MLP neurons of a small language model. Each row is named by its layer, matrix (gate and up: input weights) and neuron, and shows model dimensions 64-191. Each number is 500 + 40 x the weight over its row's rms, rounded and kept within 0 to 999. Numbers have three digits each. A neuron's up and down rows have the sign that makes its largest values positive.
Before each neuron's rows, "fires on" lists the tokens most often at its 100 highest values on Wikipedia text that the model never trained on.

fires on: " /", " b", "ir", "is"
L5.gate218:443498464590489508508485530534451487493476601515431527489470557425575524486535527491535488560508535445475528521518461529491514498493505521497492520483496497512520510474471569434523523531518439526479461532474538555539489504548531538445507571458523514397546478399555506544536469483556483527490503422483581478508444480470471515463528503532447464536565554552422516531582427515506560545517
L5.up218:434522449514523470514452482482485520446480490582487458417572509466503462475501518444522517515507492512429498527516517492505495438504495545468464524530493455561532515455533528447491466478541604535447551446482476512526551476529518497523531568504373594438531500549495524460498550507479499482524450476486471462533461600535522502500557497490530411493470452474465543486497462472551493525474

fires on: "ach", "ay", "ond", "est", "ate", " one"
L4.gate294:492454559424511476571466520503474514459447423477497476508519515418465501476485504513537588560432500532538445590462478453524495529457466484539541493565529589564469524529514505499441515510475519529520493482542554487503477519491501521492523461539462497479480559504524449548505502512549534563495460506493473524507502467516493511537510418469563471500461502494567512488454474534508469497469
L4.up294:483524519532538465476565598441493503493478508436475501520439537443538470457514463511534473456520526446543534471545494471568489494502493451523493526532531598504516425472463538474578452476514476483504481491445497510515509458508563550506490486484475528550578551489432474541439596470519570461558517394423399497591530536524493511467464481439511504529500500471486532456483523579556509524467

fires on: " |", ";", "y", "ry", "h"
L5.gate243:444512549602588531517486469458429469503507509511519494494471500527452544424502488477505469506516399486459446619563487476497490467568469467486449472455510513488487553469532468530491508488444500476557517511460589463509520463517538574591501510461477519478459455430510465481481540476468515500508537512428474484472516501455503511572452438481521489483497577517505527557510528542576487524451
L5.up243:492537496566487480479515487503481484490515535537565449531493533417514547419527500506567512484496481438451477568438537484498431481495469499519470477523563591544492487496547493463519521500459470498461489485476531451564574515531583461536485533512491515566515572502522524513514553446507484457438472480528408562528584530448490496488426486543441506520437441443517573535474484448499562467485

fires on: "ust", " its", " his", "ur", "ist", "osp"
L4.gate316:572524499491570478487519548488467494500558452483521454501488428471447530552543488467567454497519538478508500496480479471452502498503468488522478565467564486559570469506497526536466492506565547466493457594443479566505496502489560468445521500531493600521543530432521541477529519498501570489531515511475529522516536503518426531452474552492433527524515500451554530506461593532495403652460
L4.up316:513430532467552469513516523553574536533559478522494478531493461503444562507551495480589490436534562539455502495510422568450423572453453447490494504559487464490501513512431497477468503453498538498520477531545543501452497547491479522471451422487463482468453552445460514517553444488521447537511475538468482459527491482508533585535577460514468525487499493484548462474495466511461404534469

fires on: " |", "\n", "iss", "ac", " and"
L5.gate237:509498507456531500552469471526488544508447500439500486526492501506492553429488465520483509497504593534458511502543408516527531494512491515472501509502550454504439480545472559485472515465535531497563582554472497440581477502479639561445514456499497544388465562492465515502474450527557457449443462497443497512465552439495502442472569530515529552467438530484505568494533550480437473481474
L5.up237:512498490471498536537490473531414534503468523611483443491512496455491496537578544537569578485491601572497505454517456494531461471474532495516444513473457458531450448528474456520485517458482462469469548527550464539555478432545488490561549426479490558478485477588497464514520534484591468546516481496461461498541530504468501521527536485466560493553426468424464523501487566517500468441495

fires on: " is", " t", "==C", " (", "==S", " was"
L6.gate237:555528483494572509502524588406495525447475479491477503494487470551484442477484543436475465482469475479485492537501496486448511454553505511473508505488489556533499467424496459462580476501494449506477462507507548475441447506490473455507461532555475560443454471581531565416538538522437454477484500453533498473490456473503540509532495508521483519427394504552567444506443490462525434487420
L6.up237:604490450534490503467519474555471458518509471486449549448543508535484572478505450516471496564510383556480523465502535505445538523501588554535491521533474530583513475524461499421536440474512443523480474548512531556531427491424494537423481524553453457456516435513488528480536512505440460413509410522507556510537468585483459576484545496586557456535498505500561496501523437513501502513499

fires on: " of", "a", "ing", "es", "ists", "osed"
L3.gate283:516560527487481501482479536436464532458436488464467447556497557502474600439502475447471523541498416486472491492461503551459479515492466424521478509444445449485453499524563479476517534489517528471494538490508500492445499495514498484496488417507561465497442515535424484447467498465526513474434497509485531478489532504490519442501492472465565447553498521401465467491549432398541492490590
L3.up283:465470486534494448539490449461563510571453525498578451524483509504465494419470405536523562452496534536496544430384447473516515514555501469492521406593472498549515484519539472526508508461568528486563518481438486510481476532441398456472497463466518559499547552509514517542535581460511454553433481507464485467479494466486543575528474432527496543516462552488428512491449446474515545517516

fires on: "an", "m", " San", "t", "ro", "a"
L6.gate350:488488510551567482515516516456472397471424468603469532491445462532527525492538516492553494463461514469551501531481472429443499448536427484516495603541449516467506503417541550529521489587533457528490401527515450462435484463526527468495577526506520495538470501448507497549488462456542562493476530536466445574511520519518491495492515513455554417479477560514486442527520490461431463509607
L6.up350:562469508560524478624470520558515475497463522520510482507505477494579585457570467479541485507477556484465516420476580453520507510498474492433574551490474455549536476517499420515478560546479535474507455505475451491451476495492573510466523515547538524429510541532423449483480449545489473498476528566471518460495493539530514444535523576441525475445546558458561479456457489579565473536538

fires on: "-", "M", "v"
L6.gate181:488379538489521508515551529485496507475470475497477509565473455381530474568593537434500525560469564538503417564487483488502484527533512469516521506453500500470497463437540512562535550492453472513483440483590438526491494504474515509450487530481501605530597461481426521563469474468518516561498561457581499473526456514435544453498549546436540513557458503521509447492523474496486483496532
L6.up181:579473548493502498575437522426496423548483544531468497474469466508458493570587476445487508441461515473469437502502474445548440452510494505499531479462505475523498520431451516523549554479503590455473445507521406494497421502459514517523552459446453496490510506489503509499538489470493469475512491515489538508536510494419466463477546500525468474479507564445472478561468489502571480452506

fires on: "\n", " was", " a", " attended"
L5.gate68:599505511479561460472568523505459505496505406557455465567505485531523456493557483471502431469480544449525482498494471493423548500505522501559541497484553515486511534520484478519500530553521537489509459569541495558562530478519496434518497470546466442465524484560485526482553502490507538460576520501443524440508465539523498522471499450507531452495477504413496483501432489418431550533535
L5.up68:610475556483517548485550507452432464530483522549502478516466530528479429491511451478574454462519454450520502520437554468487492565501547499569442502542511536496497484529510525474537558556483458468558475514512501540568497452507568487443538456485512484509467452582498534424495466470435478510529544480489551439522473525572537530549485434513428514495485499448544432551468519437447511491498

fires on: " 197", " 199", " 198", " 18", " 17", " 200"
L2.gate83:568554523453439482505565535498501475541524498514594521480523526556464441461508508516461387476441520494455521495469518497462494484567452473518512471479507577595497562486476457448526511467545492484448484537468522448506459576437476497507491492568421532483509489526439530473539445546565474469584473389505453481543538446535525517519464465466457495490425521520436475533397570566545449498512
L2.up83:541499542506493478470484507513497468552474467559518493537464544523524518527457463597480492505537521471428546500518437503483453474502461528432577441478523503576467537453532448403520458454435524510482550463522485548461495478470504440430513507531530546451536537512477523483510447526552452555430410473531509592515487462440485441445541452552476564532476549585428520493510535458527433428557

fires on: "c", "ch", " in", "ys", " and", "os"
L6.gate351:447489487471532474558528431465489551476494488471501456426534548558514492492446455553571490606495429499475533579508496456500528555509589449503487520497508532526457502462520508510488518489476404523484542449519528487530535386486537534461477478500482472508504500527496527544524519504414492470457460516501573485466497497395394508487498525480526550466490474550545526538491472509548544502484
L6.up351:491437481489572406473481526525595536529502532452569455443514515560486586460498555502462505479497499488469527500481522506517538480440499509441549514479500534561430535537535486508499467482516390562497561509544599490587539481517574549500553537499459485543433534503498606521478532446388537438449477532505541470582464502456479499492492501498513484487445499513533563494513511495521452519474

fires on: " |", "ig", "om", "en", "am"
L4.gate302:527577512563528500455537502416485434467570501492513425561540480510423507456562584526469557525502413513491524514527507487523496606409475491489525444488441443542523471459513500537478491533533523535556451538538554485524552595534518525584529436521484499453523499540528498488458509557516540517493551513480490502548530464593496483496438472472517531490497474509475529507457503540450479472469
L4.up302:579526569424517547468464437480520531520481550537447435642506524536429582413538541440536467516509437519523579444464499531515520524548504488518549453446442480526555469515508507482495442534507489495518466504545484470566536492559475422536503489500517462441492504449553434487450519567463532465438457586478503530507468488557562455421512475464534521495496502537533475466491526535414476525569

fires on: " |", " is", " (18", " 6", " was"
L5.gate217:508492487429460524517578465504522498451496545480508520518510511509461487469417537563533529544490489484514494516492498510476513471498454523532451593439475530540464544578470570517504486451501412460513503463456564465468460549579481432494558484548486577497556545484505529502474556542522505491492565486493540497515435494473532494511461476513491570485495539501470426478402588538465528465495
L5.up217:591553554454484503511512508460502471463553511509471553527508548453471496487498482535481502525442498553533445569521469456526494465480459536522537527481549562476537562491481487442520503491466458499488439469527490571534440454546503419489534584541502424462466453492500426467450494527498535463421568492462586460525513410543462463486523475525493428464502471521538521538523503402499432528441

fires on: "ing", "ound", "ice", "imes", "ly", "et"
L3.gate75:460501478489472475503508550525528527500560573506528477496522494501558539542551448587480533532536483545538459512499557425475496548548466527564492447552518398470473523546564492488522500576552510516478467525505475504482469490488508515527557475538515553479487523532573494507423496499537563577473469504503498511500581537600515465588453440471517485488492533438571499474458411405548471528448
L3.up75:476525439470501437501466515470545508557549504434483520503509511520478451462467473561481440522521528526429552535517556397517408496487468485536520512488462562513483543518474519532502561410434472516539493504471528526482489485444489490547545485482463533487448541534414494533433500511448524437547464503489417504485473506552517469499545530516472399587512437459509503494460558465483548565549

fires on: "os", "ch", "s", "pt", "ob"
L4.gate196:530411550444528521445499572557472528481499529506520496462517482516436475489465521489555518419462544478496440527434591516501536515445503432480456525514465573555566496421478448550473584566493467499547556481500545465536523483516536480432453478575475458418434531508501453483540497525510503449455542464490454467522443486453521523524505493409545475471508468552490531507542481518574500442537
L4.up196:530509390534530591489489466518506514462528528499544502524522504475485515480550515531487514545460523535468477469522513559501560514494501476497472464502508443496500507468564482551428512532444426485508414463505573480541462465474568579563556497548488492496497485540498547524514568495517518459506519457498592429483498465568523474538476453469500447500576483471537590579557542475415462575460

fires on: " be", " Wh", " It", "re", " whe", " Her"
L5.gate319:554502496541483547439552547521581484521591546473475431514493500518563506566560540525513536467505507525480453503469537447425562487525503450537523482494453496478474476524485532505410426459438444520454488476504441490516555544496458438517502530494548489532516503497459527525572514452511494572541543544474519504484602478446476492499486453543540526510507523489477518473515498547477480403466
L5.up319:546569515470530503447487512487543535562516527440499518495441470528517500466537527614472452483541456445473509496501529532465527435475521496530516465545466421456499439490501545513435475444468523542443514546491486486515583518519501457524472524498501418460500459519483611486463463467520478557523454514426609446494573439501491511489462497495568579465507488478513536476525509475450407475514

fires on: "v", "ic", " For", "ag", "ar", "ild"
L4.gate345:477481484558410494514548501513573529446523492416495516496459493556507473482583506573420493514496537517489496630557524498467449493461437452532508463547553469498493541487480452532462511387488517533521481579450517519505452510581487425547466421461534487511497502486521482469543497560439463480518460482444491436527549555526485509546443476477527470565513475514504492532461466477474542554508
L4.up345:435544482488562525546547546533497506498520466469563510447485483513504508475517501467411417541476418448456474520449487489474489490465436452484507449516475492533471599477535520560511468450464476476556558506471524476511530556503540527416517563437446510513496525548553475501457533542543532528473551501583509486540481545512443458552506588492499484441551500556456438505509570411515455562537

fires on: "-", " \"", "ough", "pt", "as"
L3.gate52:532426524437481478440572484548566419493476554486485575502504477528404567472531479496483477500550590479506515484453550450485502465548554437522485501486496503537580447513508486522482465489483519547458511527494470550513498467516468502454593532481489517473474427489449478447453516512500491532515462497559449513534502597479460485494491520463562491521542477483402516559589457466516506455507
L3.up52:531550496466549517500530488532527462489505558485551622473449509472467528473473540540448499458475522492573480466461532496564495435497578475540464516552490518496538463488478515531447525511468462557512515513487481449530507509455499512523505444508495486455511512519508527541462553497482490425469461492592466461468462533430496478461514565543535490562478483524468568566549538439428526479472

fires on: "air", "ul", "led", "ix", " more"
L3.gate150:455498431390488536508475543490482498502525561528516509514482499541528480520499508505494443543423515457477502515528486508462446517531504555535507608436581399422563466511497504433551478485467523488507492513526504501513509508453509533514488573477411466483553503527507520508462584419551512474479481478539486482481407415466529555461479509542492477455502536534487483476511479430490490484523
L3.up150:483446501513530513529540450524503475433514431428527419527477491461454513490489512540488481471465480506507529544570484539432455463517522488536492516458465458532509444415516438469567460475535533462484486553492508513504533540483452533516485477524521518531494499497443502504491500490483518503480494459547445478530514496520449501504476585493545528513483386485539540521453470491533521452488

fires on: " and", " both", " since", " but", " although", " as"
L5.gate235:528440512483456498474509532514473533462521518426468483501456419548532608586520558499520441473512481486503463518487501470551516473578450472455445502537453456493542479483466426503553527480485471497530544432465471545519472445553553410536548614535525482458537534499568516533463522449550548562535551460485472485500503556531496505523509481606512458479499583510432516532512488487465478521540
L5.up235:501477508579467485524497539515465501484507534480497464477558421458488529560536541491531510453542487510444542541428434482470418491563492525579464505527498490485553442515448481588551479473525495450565554493459511488472517516571473472493510579500498457475504523468487545473531474449522479548519528526579501570517507533518503511515484481498516420491522557554483476552461420508474466485523

fires on: "an", "l", " b", "ak", "ine", "I"
L4.gate188:489493444533480519537434548506478487473502525569454459522494639540552478503485540511472459500442457465399480537454502538547453506508485572482519544454393498457544440507521497468386476481488547439474510491499534499552468556516520495506567567505486546497460472470497504463494444458474515552499456478518502483449488502522468506522531554509556438487494456492461555491602500498524404529553
L4.up188:433465428500525543519542486472456518474542523537492465510458581569547486415438568493517620573509482524471490554499540510463397545429474518542496517434452520471549558508530449437466542534520529525490455540439552463577496467515464517540526525482537549447486488584464478517539450460453477517484475530510587567539475548495454539494501543506477535429541446524560470532544554505476479514518

fires on: "is", "if", " social", "ene", "imes"
L2.gate19:508520472511558456409514460459503497529434473554477438442521539532509443514497499482479498479488507525516500543571400501480473487449429548436517511570505509507440496516424572443489411413469499552529541552493471504479521513470488504456442460533435474464531500481480489551474495483510506451459487489466478461525453489511489508518532555515460495513545556481497494460452464424447459543464
L2.up19:528510481497438445452516539481474491501517458526513474442518518460477515517469508433471492495499532454539509410572435590516491522459447517474588512500513512500546476575416546454520467468513551504553562430529442492572535486480439465466449520559452528488521539522485442463501613470543496474505511482501484461454518459467477502511516610519473496459486506491455509505388480506468454554529

fires on: " 198", " 200", "end", "s", "K", "G"
L4.gate25:495460486452474534486557546512515477541578550521436558435534488535461493543432517470502483532496508465528525466465503469482523455573437538550519514533480574497480586412494473542448579500409507520428507416503509434475492498480472514465481537439484488475505499548454542462504463505515490465475555460570481454520507450510495471432518472499472498527503540523528438529500544541486423463548
L4.up25:528479517477532506485503556502557494476523455481540494483490505495485487496532488550442503472496568434557536466448523475516469499509475506503536523479511542436475600464549372500460539533452477586505532471446443439515518520501427503526530505455485487488515474516453496522506428429629461514460515529555453439537475451510442423534427392470538517455499468512458405529520476445543473527502

fires on: "el", " born", "ip", " of", "p", "oc"
L4.gate193:497450560583462445607516482500547516563488503452455432477471543519492497461518540520499511536530503482474538520575478526531489537493457478574507454521445534552520498516487471493467533470491439525481514486443436537510498470465493559510554552393487542522540513500504483510471516547525424479514521512495462553516457576456470460531554474456494535495489532469441498460491538470441529543538
L4.up193:487441463591459470528519492558472527594458529481455510539520520496613549478506544456487502551488496513533503453478533511441472487519505501491475556517500551501529499588519528505447463462517521495424549523500555516451554496487453510467460430509521510534443437487545561510467483576509538586447485545485436477539466496560573468500460455487521489482481578482489498553453562595498476524513

fires on: "our", "all", "or", "an", "ell"
L6.gate70:486462447607484483512502496508474455492465541502428476461510524540499586431461489465518475484440453456467449494547445512462570521420440470474476499543461521554516435461521443514453511488525506551520494575479487388489492499554494489430491465593432540473447467544471505501532443487559532532455531500500572526466536524529447542508505576424513513526463535471485513494521475493540468511500
L6.up70:520493554477531552532452480364436454528511511505509434477551467460515506518439541429535477556519460493514452475478472485452477489488419404434502451497415500513576520501476528501507443450530506474600526573468512513493510532539540504479525533560525533441429466488470477511485513430529486552432498509583489489470465515471515501487462511479488427599451464522474521485448471569489541485552

fires on: " and", "all", " up", "ater", " or", " but"
L6.gate77:560535560533545511523497551505522495523519445461524452542425562495450533419544508525523548517506451460536446459543527491510460477542465589583475490459521424474506498549510523520476482448481499498499433498446499498538522523589599493446610484512491536489457475525525513429498428502511519507519446551537527449525492529444433381526479466581533484449557496513492482563534441493517435555546
L6.up77:451499540461455483506552466491584516576435469531402546514510516447491562420486530507499433500533441470443601544494591510477525475551482572532538441413393472524551468567528537507540507475429467486524519514464497508546454564532530438513489497547480498483494482478423539478516546454519497484473474554500471554515523441500521593499535445468532547513524541495449417540584504529465455435475

fires on: "ag", "ost", "ct", "ass", "and", "at"
L5.gate353:545497414445457507485500524509529414489531438514522496507503425530454483452527484555535415555504515453464520490468470498425497506502455457518508460541521448476470569486515486568599515488472482543487486538494474484491490509515535520514627558469554491569461480439503454540461474436476498562452497503419501480519411404546510480521474506534556482484506481514454486504505466457502556446421
L5.up353:539561479458464515412479518526439519521524496516497521514401469543473466505452480511541536558514470495493551514500531483489489543454477558517523539471495468530513501455512455545496513538553460448448572541538476524522529474495465510490598472512506463495477460500467510539508471557461518564508518596506509498541437490504422504486435570536556441527429437524559486407492477513540455498503

fires on: "u", "p", "op", "or", "our", "ed"
L4.gate334:491477434528425479474517506454461493579521462494503476434549556482481527487501467493489553550528422502518494506502531407482543506464428492478449550463504488536508551478500465513404429443495505466431513548527522480450477508486454526513492437508540501483546501517506494455546531478508521450438516473529525516468455570492531493421469499496416499546505572547482561513523463559472560504501
L4.up334:409465498496454549528555523480498467550451533574543469573504539530465547435460477425477513558461428463470472485471514541462442483466541490493496491482398516470480415507478521441479517497539423435570498492526572502459440520484509520443548482511478535479511460552505467505530483514521525541489489607543485453438442449542512540550439459516446458490528460449431513466487532476481423498606

fires on: "h", "g", "°", "m", "amp", "4"
L2.gate336:531518513593505542504496532448548498460498489518526465453511502519533447544494469469554521488525497534424444441503528519510488492491516478476550484443423542518488484601512496530479501536443511569522462462440439525476492506558450442507510559535555536515539530495552422463501587521529500467484454451463464470464560453553512459469556509509514461424542553500524468459502429504467505470434
L2.up336:504480512514491546555504504503509497467442470485555453470469479526504434542465487464491509551466488563537450441545527424509466445510503485492486522465472506481525469530521460478508442495477556541495427447435500473495524553546489511493485531474571590508479523542509429481455565589507545484489491485510448451471481456569456442481485370497487420440510554492534421524452495476532540448537

fires on: "ath", "un", "ah", "sh", " Women's", "ural"
L2.gate152:434516535464503519454493512488531539487459528424482491520465494501569555554530536515483448467530487498502456533466539533410480525546499580428469482516529481509434534469564544453503435480477506501494464498444490461513480447480497512461452464478534546477520414518515387540477499510447529467460541502509491625503526530455453478548511557516504546498429438534513478529564464508441540553448
L2.up152:486614556450500494475537489465528553513467537548519504457557478547485476480483548551523428444458499542467558512453557538402485493569528560482571545492455504451486466550467554512456472497512567498520503479521503494502477549491526525520507499508557483566435503506470448479518594516493594527497530521492502531417553541525446454572491480493526511478428474519445494530588496547541551526505

fires on: "as", "al", "op", "mit", "ct", "im"
L6.gate30:616468550528535572491477520508483505539494480436493463415507464597464522468455515473464498556507440545497456440415530508533559528535530537479564452473488433428508515498512531556510527526409432522551497449450507535518471507494553464541504533515505508447493468482471525453410577556516445497469532446473518495447521459511508528533474493422463455551490495496516449419470510534476441516513
L6.up30:451514506477537520509529444426487566505508501456478505466523501489472499495463500507497521531444518594571552505410502478528404493461529466421489523498412512492437473554527469445496506437608490491514455455498543431516528540490558503503501461488550443454430392519506517501476476424499447517510515479571468488444475499469560501535478476508446545474447458542460465483526516482507488529518

fires on: "-", "c", "oc", "ep"
L5.gate215:448455599506530463495469434539517563428476461515447483547523508419547473512477503477511450533441507520480530530535549458480535465526506555476580479451539546530462526531500532489558463488470459468526542430479532462513469509418449484528518581504532515604586501491506483511462461594445465488560519464497549481536535452478559404580552520564569503468544531502501472502487528482499478469495
L5.up215:502484461513530463514511461552445407534421472503490520529486486443436512543471443469531509473521449509481463454487504491509591514545535464500554490515481495480614473521462502561506577450454469494425472526442580532439485462565465531545494455464527538516533535474476566498512526530422493458542451494486468556503470449483487491473463503482531454490505507471458570537503497459503543594487

fires on: "==P", "==C", " is", " app", " main", " much"
L2.gate110:501448470540401522493552503508441537499491539491572427506534443528486457507506482431493491485504519466502513516511483517522506479513501493636495497517449488464558392463484482499552496540526505519461415493527568519429423526484535418503489501521469561544451505447488459494453460455531518553468521453553474414567471449507478442475498497541481506491456515544497482542536590504633510489470
L2.up110:507502533467491499502504446520445491467499507576532515501502540533517497434495424494516540519455562540532499512507547467495487533423421504518410516517551485496501539532464400411468488503477452487524520480559481432581439506504485543521439502536497471522432450463545550559495482553489481454443448511561569467492482505479531561472481559558552557547505526489575454486522476460462544480427

fires on: " N", "ik", "ach", " Y", "oy", "ay"
L6.gate94:497459568424513495522518478474579504497449507450408491502516466429459529575503557486518519557453494472497503575547448460430551476470537495513551516512549486433454524540512495561480434535564486404504456534440525462495415492507563513500470467532488549545452480454570555481496484509546509492465514555525510448474501484511460544554476509487563477531565545571538480474414415526512553439467
L6.up94:513481564482501518551513540460462493584500527507444474543531462500480426522485433470531478484534440460498562491542509468543467453440521503487480424512558495461536532512516493487502490487501529534490494550437492504521589564513473483471503486535522488509455548438523476542521459505559537545508547495446514486499556519614443508489497518522560504560498444508568449588466472464553453471535

fires on: " |", "t", "e", "ol", " and"
L5.gate107:471561488447496544539474511508482556503482464499526442474534430545516528460449489562563524429496494572470500471527487557500489523539478495495536489501459519518514450512498510572447615565505569473452488515482500525493543505440535439515496514520538526449507470543457558579535527486496467448428603544467536478520487523458472467496533543561489550539556449510493500467511450502484411519451
L5.up107:489494501490580513413489398489474501512495532549441530485530470535485469516512508493530597496527545443564518491484467467448533538517577474515574545436466541526512428536513528500466565412489510446465477539487425506506475472466425549527519564500475450458524515461557580517429524517516422526454583508523423471574540538493469459488474508506573455524463493538497462501508522478511399479494

fires on: "b", " is", "ig", " from"
L6.gate193:559564489511476506429465473488604468490561437533472484522573501601466510513499498443462492499470517488453472478493525436550539578523460531590482523436510569416446512468490472529539441523456435596523551529500505509440515466498515517529481607497484473436475501479586541501441517523480469501468557499440537511461524509511499408509521518410495470436496502520562500545524518474452522470480
L6.up193:483512536433504506531530534522500519471473478492563584563451554560505535488603508468490501533484461520490443444525572584501518477551598504476478474533562426526564508579491478492549465446468487488442515527382599491434548478491496468506496477446540489533396518404481523495514520512477557470552465506478557524533556504490505392544503557514433518480510482564520545561450529512494509513498

fires on: "-", " of", "op"
L4.gate255:507519543532501486496426492510490478426451473506564492489549491428459497478560452494501510548537548580482511505473563419453445513513527423431445560484425472564524527460530474476503466525430550570515520554507479517550417540580493483456497545538465488456544505420454509523518466460512456456499555532431485482505516506471500362535481534534524527503493444492521557484497452574469475504481
L4.up255:466462540505477493447467470523492488484486510542460475483480462558517496512502476440526450465492491433509514492559470438530512472503506431438446467536460470510454516446505490538563480526470476504548406425520500485513446522513480483521533524485506470526529389518511496505505450550442463574458495439521550507533560461497452482416468415538561483470567516507515491505508485428453502513454

fires on: "/", "id", "im", "ination"
L4.gate5:528507473432501466422509429458549464557500526411433497423425502538461507572510516484458491468494484543497568451486485498487530505538508481526487475527523499536471535497450483565472472547485455379564481530484557544501550537512477463502454510521521471546471473410540495475513541545426525476470530513598515532598474513440455540519461482472572461507493493546462479531514552497494523566503
L4.up5:467455480507480507518489449464474466470514572506400535423492524425519550524505491454469476535499525538475551465484506522473490482505507567469435494503508541551425492470501487509477464596542420453586469540475546508496530569478514478529451475533483496571545534476477504509520573515485504508452458518505458467517484483426480516512497422524485548536513431597457445536427568550455574498500

fires on: "h", "ro", "d", "t", "ud", "el"
L4.gate340:472558466528548533447502506484567564528430520514476458501508543486541509546584435496543519424504493504474445462503520475562509512468472465569514532518521519553471535451375517432526493500562574518577470480499490486540396518492503524505511455552547560421468518473483474513409474454520521474407505513498502467441480441471442487496526502437496466421452520481498515525551450486520499552502
L4.up340:453487573511462444518580500500524460448422518480531495458495471529487519510498491498518478509516492459496563536534544522536431457559538472469549486588476514500538469457552460493453581503399541519497517509462471495426524566483470511508541574499496526546508452502519579499559444514450477472455569481535532428632487546442509459508508510455522451457496513457507461439556506594508478507507

fires on: "-", "m", "g", " by", "h"
L4.gate56:448480516532544547580522477531585443512411460478514506498556521496481546410563498468521540503483479528483501528496508513571397513472505491504521517430564492530509548471477439535494456546534540523521557501495546445561499544421517518545486419542586525552446411474494554580539513528559474430520471464485461555502524476512536480462458530467512483489502477487531441472478477507505475482475
L4.up56:520540602517508465566396482446514479535459494487503453504502523526533539504503520514508565548440460495448497548551507478549489499492526527513476511487482521532510497421528447532464505490488475551549582495525576489458555503432488475474419565455513534490458441507432489505497507596509528525482498498404484450550511486443491493511411504581517509502486446456552482446442545458550547434493

fires on: " Bro", " Cro", "oll", " bro", " Ele", " U"
L4.gate258:476475454525489513518511462544537493551494521461521547502445512492521532535492568484500481560445529455515545528483517550474536431451526562554518560502524446507573501512465527488476447479510513504400448398522521459573557549493498545523495567415478451464530541528466483494583529502484480551502497533432545424467505504482540546450443476507513556447499462437540482459535454501527465431579
L4.up258:472499488492499536468446489568573435457501475508469529569469592545519530500513549494451493591480501438508538551507483552520578477454468550459531499461456485505474501456508496497453476500433527460414543523481493421519487565498529495549460463471533446420415512480581582478546523494529472546424458519483545476553494513485509526482518470486519589412487447487525412440532477541479440525537

fires on: "el", "ry", "ion", "ad"
L4.gate92:522572491524508463405514531514471551499442569510479473526498521438540493496531533485567493531552526575523510552574509530450509481572461563556499469535499540519536424547506494430520551462526552511493533520478572477543528501445502434509445470570503527543545486490461523548555511492474557475404506522423462544512496531535493442531461504463517441526485546511528607541530455483534527521521
L4.up92:514451444546580479517481406437479543468531436517477568428531502500450493461487515562418440557537500465569493565524378464488458549467562486553511521491528491539432525478561496475480543518462533483453492467483499519489476452516512551523539519563539488542493535471519525512458507465479506505521511473494525452452509509500573498520467464572531503557446466508531470529516401425469487570446

fires on: " |", ";", "les"
L6.gate157:425555542507482508535474474409534484485514484600546430471555513469476476462526497522484524522503457506488516547430489518503430464503564495534562488477484475512438509420481480530497555479482482464480486570454559524512502467445498553516537476464482448486490574483485498509497507463551605522481473447563509525556491566508489440491392495457587499524537490439458556480501488535475498447490
L6.up157:460507476589470596539460468527523479539538454562550469537549524518454501476560479523462487557510447444507512448465529492527521506500440498489556509522460515515510479449495520486520488464519478522543426540490512463487464447491567485481457488539589566471512456464534467524522542492571501539437555464519455600504435493515535442490454479496557457464486574446424579522477438534445515452453

fires on: "–8", " 2", "–3", " 21", "0", " 22"
L5.gate133:542516571493502491579510524527503407544489503522467511422508485485471508493451511511512492442507473550524484497576482542543540433442482532398563442630454600511461536466539451505509524523501510474491467477499502524528504473572486515570496467492498500486556551490525508464509430502533519450478487458476481540505547461418570480440413482502473426453492431487417432473489488574514481582495
L5.up133:458555555507505499507444472559490527577434504521437488510475468405552574439468460445428502462525470529489534542492484445486555494456434587524547533474520533518441502471528557523496498527486507464499505506488514504490549511499440463510438486538484555548554461522452490531502473589497477478439542528416505549476463507450543561508506499445539509481475478533484463478495486600518531479519